Weights of a small transformer language model: MLP 1536 tanh GELU.
MLP neurons of a small language model. Each row is named by its layer, matrix (down: output weights) and neuron, and shows model dimensions 144-335. Each number is 128 + 24 x the weight over its row's rms, rounded and kept within 0 to 255. Numbers have three digits each.
Before each neuron's rows, "raises" lists the tokens whose logits its output raises most directly, leaving later layers aside.

raises: " vote", " move", " take", " try", " reach"
L13.down404:159123135124131127141119115132159144154111147155115144116124145117100117110137152104154102132133154149152115159107168167123119118124141144117120159151124118106124111125118099126096105164144052108165170119179156130103155164132134138156119147136116126132118094117084124171138141121151107112104156145174183079128087134143095112101116109131130124107109138105112104115133146138061130126095150120128144090102127122135092125079159088066154095132148101126162117130122062161122170137123172136165122104153090061118109144133115113116121100131133128116111162152119171153078113139105145130

raises: "ages", "aging", "aged", "ir", "g"
L5.down53:109117142114124092141161134079127161152166126145170131149148136123134124150157140105167125118148174129095114114101133108162134142122180150113151081143152107102098122118137090152145118089132139132156167150097133108147193096090099108136092100138108137153142114127144125082094109113097108109153127116070138136149116114125098102123093119126134096133102117104060109113095125131126130125140157140171132167167159134121109104196140107106126123103142125102132103137144153121111147157130096097111099110144135098073095149141128110130158132140160140151118100145154119141125140147159195142

raises: "age", "ages", "aged", " ", " record"
L11.down292:123161165117122133117137137153167107102139139144095176118104113147170125119149125170131111144121149080144141122082119107113166117118141142149133101139142134104066140138097167177121120131121081146115091126138110119097156123131123110145115116143100158089137117173091134149105100131130100156152116169158147082164166129174124132097173117108163095139102117131085118182118148125106134076128122123125152113133127142121091178145163131154148111127140163157141152114123111113138164110115129106097144150156165132098171151146142108105126133102106106155133131104106121116086143085129147115

raises: " does", " has", " makes", " allows", " uses"
L13.down862:095121159131152171132128147104130147149137164128109171114134132123109134139126112088121130075112092111118113119125136135149191107091143179115099120137159156141128138150094107146114088135133142107142122128105070188109139144134140101126119117147133111109117163186175148086119150143107089124125121093151144120066092129123105146124084108137119139087120103147088132121112199151127126130128161118155114138100106144134113125109137123093107155113146130106141115134129160157090145128123145138153162181136077130138144113094122139167092093088121088164105134158168106112146131150100111144

raises: "ping", "ped", "ary", "aging", "yard"
L3.down248:121147085140141148123122140145147094084150137152089112179176118126131070115158168157131120124133124125100170130118091151136103107117079091170138125105103144112161116136136125129109138115142108159148062128136101151122071181092094088165101159156167162100133122110127131097145108117165097207113092108081138130107091129135128119131121106131163084140134138135161115110152146135143151124105163135144145087114098118113147122153158115139121155104141148145159159147116105140136110131127156105137118166116097094127136139099172139120115097136128107104105097157112123138138128101138112115

raises: "ion", "ia", "ipp", "it", "ue"
L11.down1456:117144159102178151168169121161139125134091081127106142099129124157219162097111109122122129124089104157175130124134120115167154128103138147122157145158093154103101165117104115149074111108100165109144160111122115167140111133117118129144083149152136160170147121125141153128121091169125134155103166143136113161115140115099116171143170137083138153141159115144123150128101167139098137158140182109141118089145082112145166089137143126103125087113149132121071098126140149102129122133105158136144156151135121144105099159130102154159110104141144124135110129108093134125115144096109140113

raises: " include", " are", " have", " like", " were"
L11.down50:105106146127136126164121090169185123135143088129128148141152130077136090089133128111121146151158159124182138131083142116109154119122149174125179135132132136099163147118145073110136110127165121130149155133153146154125177142120100130155108087133129134141072153158180123150132104133113107117132108139141115148095144128164109148107121125124094140111136116122108118127090112139146154103078088139102131157114126165126097125134131106087127087110128124128111103110116137104080133168116135125159164117125139101103121149084161133066136108154180132105145101165101126140105066125106133143

raises: "ray", "rel", "rum", "rated", "re"
L11.down893:141176114120142101085167112146111140112113119114101090155127127113155138110141088138068134106160106170132148077114125084124161140140109185127143130109127156155118080127119092120093139080160134146133157117121142091155121112104099149143158129151102130122139133095089113051117158146157158120141144107134131150142131117128134118113115156128117181135127182165104094115154150145120132118162145109089166123155129094117075122150136163149115130143100095155119161128150111127154126165150136065141139171111161119124168144079140138087126143166131130116162140169153092112082120087152142141

raises: " scoring", " Team", " team", " scored", " winning"
L3.down458:087142145138101139112122121158160111133137119150097123095157106110156131134144122124147158172116109142112128101148161114136104127120137103093111150136109154212148088166144156150099119102176099123154076155146122157141149053121087122142106148130107121166134111141116120125130125131087129146128131153110095119124132143107095172084173154136109114143079141141129101146142123089174184147132091098138134103108125146106167108134114139113135117124178106136155135145113131134126072129128149138104113121133125089162143109097154115124062122137139148115129140158105150105087149131102106157

raises: " ", "h", "fl", "\n", "arch"
L13.down213:081135112177169108145128116115124162097173132152147151128131136088199147137132175117128138130118137079121111128116108087121113135120138146084111117091162135113137135146109065103127141110188111122146145129129115119130147120117123125120066110156126162103124141159106128105097105118112128128126142133167082111095131147143134153130116157103110102107143101136140135145138155122156169121112098179136135122108153135096101120137186127137160144108172116135129114152140158122145187159132127117082151128152171145142089139140115182120106159137132131136111131127155114133156164115106149126

raises: "ari", "ar", "it", "ark", "av"
L13.down1045:170097094142171136138127119137134138122084133136118121139121151082149137132106139153094117095068146167126141121103137072148121124105175151111136126127142169122161092160147086142156128141114105114105120131133167128165132178124120117169106135103119143119121193112132143125069117061101133107157126114089104106088104164067159146135176076134133148121121073110139104128141167162157144114101103113120143093123122116126124106153126092133099152148146138130117130139154126153159147116126095160130163140100117170122108109111104162078139109133159100121179132131153160139106106118145138133

raises: "ane", "-", " the", " of", " a"
L13.down1165:161162124125159107115168115150103144134123131098122140131126134160103145109087120154118139128113128199073136137128118158112128178121095139134161117083129137160118119130123152080137137105141112133146106124169139083107129151108177099147103059123140155106126156159169175103091117099127116128120157094131129101066118121121138140153152121099153116133103174120098143162140137104122139111108120138153086148170138164122118127130108142124129125108154144145147090163161129102123166133107153093107131176118154104124142105086103068144104156107087128157127158130134157160110156119104133095

raises: "ed", "ings", "ments", "ing", "ment"
L13.down1219:160152087103140146153123154120148104129169155151112086163182137161099171121151141140167128116137145144102108153132138102122165144156120152097123130125171130079110083121118087159147103124147122143117078123130130108128097126113147154120099113175124134097100129134101141091112168135111128122134130127107090137087145121093129155160113129160123130161123110099123148166162165101135113118157154106129112111123172130118120151099085100119134156136123108121123106152089135100122112160144105106126155118130144128150168151107127104133126090143133088139110125078137131125126163145164119110

raises: "ves", "ness", "va", "ments", "wide"
L3.down736:139106120123165137105098141135119143123121112149157106125087097123156095145114133136100131137111079129114132122126145137121093146124128145180103157163104161117122104146145141139079128117131168170124150144127110109100130136168117135093170142125167121108114112088122131113138129124125133116160146155154121107172091117122121129125164108103067190114139159158095134160095166114107157133151086113095153132118135153091151135082094090147114082137133100122144106091136140088160163126111121133158131179137124191128141116091131128160128114107076136120121096082097139148142121098105135117